Weights of a small transformer language model: vocabulary 2087.
MLP neurons of a small language model. Each row is named by its layer, matrix (up: input weights) and neuron, and shows model dimensions 0-159. Each number is 500 + 40 x the weight over its row's rms, rounded and kept within 0 to 999. Numbers have three digits each.
After each neuron's rows, "fires in" lists the words (lower case) most often at its 100 highest values on Wikipedia text that the model never trained on; "fires on" lists the tokens most often at its 100 highest values on Wikipedia text that the model never trained on.

L3.up282:511462472506514486532487511482567425512540439498494488546498527479530466441523466463522534514552448482554443536424489514520547477460558507481561445592533403440474492476473508541483505507553514437542491448396489506517437529468496497419530491572441523429498562477462499506544503435408481419490496506501536516506533539436469502474552431514503505537487506540469572480505498474485587487507466478548504514534494399513476506546465500477558442427449476450498557474502466501523483549481521
fires in: "of", "different"
fires on: " of", "ent", "ter", "on", " Ad", "le"

L7.up224:442522486513508421424536477488496437497509459554489511483439541526548485385511457461496529458465574475485471493475491491578525532514489485489509559486513555553586439468499523429409507546450507474518466497528547513480533548550498498455542426434481550486517513506482491515471507590507504503555519512549513464581527496456560460485502466495473511541514467484473461567520477488480516541519445512510553496486486486559518618494522489528538538452469536420490516530494539539413450394480494
fires in: "a", "away"
fires on: " a"

L6.up548:503504430498514505530468508444563494513481471449517526408506505502480533527558516527478467524497484543493528550514473507485536540538480469474511484518540480489463544551510510436455484462513493477660546511501499515434588545474486479458526467460448461599500502434505430485501531460506547466499456510480440521484592417500548530535533543543504612551451539496487536490460473506548516491551396488519559466451476498463522553508505505543540465491487519598517474520469556507446531489486556
fires in: "her", "he", "she"
fires on: " her", " He", " She", "an", " Alex"

L6.up458:512488438495521475457475488531512483501472466482517479453497520462448477484522445460572522493495461458497547514475518558466489503507540493518499351601606564543521487484532526451488545514525492466536561527478476523518461567539501485512499502462442397514513520512541526515522423499393531447470507477477519539571514471547442526536497485482535482477490519545417535442509473515507566493531493531531506567486424542476472535508559542534563450545459475549491547588551467530490565531479507
fires in: "he", "whether"
fires on: " He", " he", " w", "he"

L6.up468:514513409508562498469522474462542531534480542508475479579532518466457491478570463462533555453526554476490521610546432565499518538568538544448493490460523501501482471471444494505518489472454537509562529487501473484533547499486545439406578518451506485512451548533492546491578535509505478511515486482487512524574520543517550449533479582587456543469501451607478512488513527523472562496474501485465484539536411496533439507451475498532540480467466491523477539590529503543501517469413469
fires in: "have", "on", "has", "march", "december"
fires on: " have", " on", " has", " March", " December"

L6.up34:519495456607561522492521501533545549522525501595515428491532551495602467532452505556509538504501484451499494488538528505535471498529517503570569495561561483522423538472510494543482523517495579432489464516439532508466484544476530472464559466510429522511539512574516486505531446555514501412571494481552468500504477585519503470555514501431485562479563448488480522454511499494528528466492488533573502513514492509481404553462521482540484445542505441567492588490535473547482474518500426
fires in: "are", "became", "of", "were", "architecture", "architect"
fires on: " are", " became", "it", " were", " of", "ost"

L7.up638:550528506490411482474536492409513515506508421481507444432408452472497529471573493506487569508484523516541461458515537502549504491507481519523500459532563479519456539486462434492512511485510568472491550495549435514512453548502458464433465422439454516486492463510559527519505434555495512504436506492494505541553561578475523502434555494537495461549515503557517474492532539484525556478563575551456537556491412529509455447519464492576484467480497483532404481585470534510468447510465536
fires in: "to", "thus", "what"
fires on: " to", " th", " wh", " h"

L6.up198:491472457474509534466536483399438503501455511517565441548525466482456560421470540404490582490518456534477545580561506559485529466467556533470495420540517490479552528453510564501537563468483531500488539494543464449539485464523551492472471453468452497549497462495534491486470503563458504569511551460487443518533520477409514503444545514477462571527527473600482565438511535479541506510542446511485528477584473495539473508538491442511526443495519479439495513540475419506516516549513488
fires in: "have", "has", "hydrolagus"
fires on: " have", " has", "d", "ess", "st"

L3.up113:468463467519550553535513525500422454535475479525473458565427489518512509486536446472526493538500541404468464491499474538550459482542515528444543478504516425461488508479509538536495476458508562502467457524504406539508410489501540486447554475593486492423503438502444463520543494495503551502503538471492423485520575548443482416444534484494549450550519493498489484527569481476520517579445497528567460587533420524450467500472474466488537434495492416518504536456479457528529481550470492
fires in: "all", "both", "allowed", "similar", "allows", "belarusian"
fires on: " all", "ar", " both", " All"

L6.up311:503459501501454433540516528549513424568468454489532557548516513517483481450545517535482483548528488506480426510511498550442499484442458464503452536526534547518534447433552566471477500524538531477516540522478532523486491547452507521475466525513491491449458471565518561489541434552522545484572553462516552548573568392430470490450487447451551557545485454502474549468483515472454528442485469513508505422541541468475551559526481494488516464403502504482453496412485468507513422509540566
fires in: "a", "s", "member", "founding"
fires on: " a", "ic", "'s", " member", " A"

L7.up450:519465480499507454468487550498502473497548553502462507419456546452514567536502524516493493493467517507532458462560533552486545529544619540438483344527424490583461489488532467476489492498483504499489537641494521551548580461546518480521563485491492449471529524447504508538469499459466554499482557524514442543504494534477492489521544514487477440557509446454510560559569481487524559539499518533540494469545517538476557519464483494486525499495507486516490584546550527497522469511410502
fires in: "he", "most", "program", "still", "none"
fires on: " he", " most", " program", "ill", "one", " four"

L7.up529:461575475480488488568457486480585457505446424514459434528502523498563515551512498445509464557533533512476491506556504499497487509480475493439479479500492502431499560500490488535532553467601592456582527520424492555438471545506484500463539500523493489560524498538449468505538438549464510490595455392553493563532468508470494510529498543575561531486518470530473497512494539486440590503499490506589476497546400479524531515529482516491500484501483520494500540464477430486504505475434574
fires in: "until", "during", "after", "by", "since", "before"
fires on: " until", " during", " by", " after", " since", " before"

L3.up591:487510473512549503465513559505403531531547550502442514443516468482569521456557527482544465518459445515479465472516427554502552464532587541492457461531436521485530476521500451421499542466522466480620557545508529527450431466544504506362510429508471523483526526498494457539509439500435492480463520450491422495474538486515465458500438520506501488562527515456472495416531492513509517554416512591511486535446541474489534439512489510507537534483534467528519513474452508478545446507510478
fires in: "being", "have", "were", "of", "but"
fires on: " being", " have", " were", " of", " com", " but"

L7.up235:513484519572490515511526477420486489512493503513504506545557463517542450528602456559488483483522501471512435454521467522504463465471542516459571431536555480466500440420462496530452478448478504545519451562580510518502510550427485509460486489486438476507592473526538529513451540539531475553481623419519497525530467541531549477451462522489527506490549525557466594506517460468561509477514504530515543431586492454499544455521437577485496485466446517525462508510501495579519528466539532
fires in: "of", "top", "junior"
fires on: " of", " top", "ated", "ior", "ing"

L6.up434:498543518529444535508467542444458492472490599512439459498460466511495498448542496472577459513532481410472503478492518629519538518481448517443485495524414498526471535444506516489505485415535443474503537487490518585455484494539519559473474422446520459455465496500535473510548468513414503570459501471514484566521522502483475448550466551479541581489501513603491504583471452506471524489497547494533527607609491476524504506527531504541537504498499480477482541501476497489416504483491502
fires in: "in", "on", "during", "after", "that"
fires on: " in", " on", " during", " On", " that", " after"

L7.up245:579530492548474537422467543489514525577536467545483483478545568543484506441573469559561533567484482507447473533461419484564542474512500503495573501482554507527485492474491509487415573422476460459516537567467539501530429544476541490439392475577509489490494500549496461440481445509479439507495453443459476511521584483515491509474522535518488505545532518468444491525454461515471588435535529438562515536549444435483462532495536541487472522493517477507466545495496517480536447472504511
fires in: "in", "of", "across"
fires on: " in", " of", "ross"

L3.up588:429523491584614463514566539505532494537506418420454511495455519489460506485487496559489532538441599521528544486549501491513541495465501485485537533495574473503462464461500474528413556513590566482544535459536519497424504471490508544447461463498524469486480504589570456433506462488490510511462563502511437547529535461522488492478482492508494523626497516478497548509532459503522511452526458567550598523499486436495506512496476529500485483563501572513441495500521432481518484534504525
fires in: "and", "s", "jacobs", "province", "incumbent", "pacific"
fires on: " and", "ac", "'s", "ic", "ent"

L6.up474:482486469415568533480541492442479512512541452462435488548488507542517485483519472496504546535566519479510454544470497485499527477483555533489504452498496476465477519392424529479474484519465506485616471475448566512555477562512533520524488442471502453412524530481484520498529477496510498494516572424529584534494591509440468473523508442506507504469488534550480478460483419497469521487490532499504555539548463424524431437441465538523512405437535519482429563486436467497449503468501570
fires in: "of", "over", "began", "building"
fires on: " of", " over", " began", " open", " building"

L6.up272:460503451598471491492532543532481525463468518464451516430478490508509537472492528475519508555543487545492472430481485539490480543449485538499549459462453449550426503431395490519473488479569486488544463548513517540488488559516493460485513395441487540443447488468478513509502448432481494477563458496524494538528484492465489430427536507560547418556521498515554522545593575460463531477511548502497459587514453507539425472453503583503511497448507485538471484504529459489459458448447524
fires in: "year", "that", "father", "season", "same"
fires on: " year", " that", "ac", "ather", " season"

L8.up361:517384434537539504498501496475510477555528433515441445498490576480505486477475402470479536516470562481563411422573514468543503512551519553503518448494531472481496482509494516506516491505501536504461444546525499525459516498490531438489535541465451458454524482440421532546519502488540399502425608455495534481615496500536478507485503458539397499492494465570506563493484496474512533563511483513491446459436427475489449557473476465546475487521489522517528555517504518483500534483474522
fires in: "first", "second", "only", "four"
fires on: " first", " second", " only", " four", " 5", " 4"

L3.up488:514569495492513481439531475496560502469532538480470468565526483466489474431547498467592519584505605492528477594482451497544532489473501444446517549511446507492530503492492520549527560513512508501596521537463532572445450568468487506539512508559563501534526458555536428496487450481543559469488512436550445521547588486468488412542518495534467494518529426495453507469541459541469519443529451496557573512557467437543482500464514495488547501491530505535460563516499500562528487533488524
fires in: "in", "of"
fires on: " in", " of", "n"

L3.up507:594496488582475526489498550445505436531517445502538533479432483452495558500539461493499582587530541439503395515503489501574513514489470511480498476585493500528481532454457498535505505528546525511452497578533482559571523544423410452463493492468508451533488541476406531527536465508452535488522478463516567507553549551461490477526509482529557541525465508572474460515494427514512565492486426495433480503528489456493478507513481527537455524499478494443493510564417491556522509539435487
fires in: "first", "only", "2020", "2022", "2019"
fires on: " first", "0", " only", " 2020", " 2022", " 2019"

L8.up566:506417483475467463433538492570473482473501447581468552477529493518505473546468482419521514517501503489479507510478480497487492475502497512479510424466559557535525463520525618529499491454538543528454562520499516523469452550540521461461527514463490548518579562444465483481508424479427485527483566516517473539571558430496497419548538557558467489551535498542479482410529468507580548430435463510474454500557431498504537500450507508551518487554479494480425572476470485514486487480504563
fires in: "was", "were", "are", "is", "remaining", "once"
fires on: " was", " were", " are", " is", "ain", "ce"

L8.up132:552517504506533500431533521518474532465517503524508474514519455521470489445525529464549512433478534450517490561454489581508449509531594578448474477505652525494501480437523530438482599517474494477477506509457472487573506465494489485484454483424534509480495480466509501508490458568506524581481531518484482515442589496527526504507497494529528439556427510481428533556503485504511501561519506512460536590513455486506570546478505566524528459503445487473422505448547507584503574451467493
fires in: "has", "no", "have", "smith"
fires on: " has", " no", " we", " have", " ev", " r"

L3.up78:463462509514511444440506471567602480530520450518463553435470526523521492498598530465517511469449549483451415486567479461582511460497480489487446524514474545496548520482473480489449533459486499519590443514515496516580470504546411480488523481465537441421613551490525493523562452596505498520498476476485532542487495483580502500478471480505477495508546532488520594486466462520560499511520495567509560528488557409456533507558518446503475475493481451540476465567494520482480499483478531
fires in: "and", "changing"
fires on: " and", "ing"

L8.up79:499488480502532490517583496498475381519425488388474467546507458478458547501510490537547417526533508447491488588509461522533487484452589482470530438498462503486544459470422521472501484502486522471509472500459556503478485504524461441501488487548454434506426525506510496561446484510496573484536485471504498571451507563519467517461600491468418480520510486553479493484502515529478539547457555469462578541499530530477521524498494511521546519496546482492422514623533530484546490565448555
fires in: "an", "newspaper", "pennsylvania"
fires on: " an", "es", "sp", "s", "yl", "l"

L8.up509:564479476559490516499565575521478427519478468493481498480408513555440548408529456477532496460535561525511464468466521511503477509461576486481548455475475390594471548438505497456487486492537506550463521551499481612557457461550569539443542496487513495464481485482403447486513424467451477487430494445506462494486488542497500461463503462522466512489480510523497521424544456484403512500544512478492510537519538512506489482511491499516546489460500443450462532550602528539451490497508511
fires in: "an", "another"
fires on: " an", "n"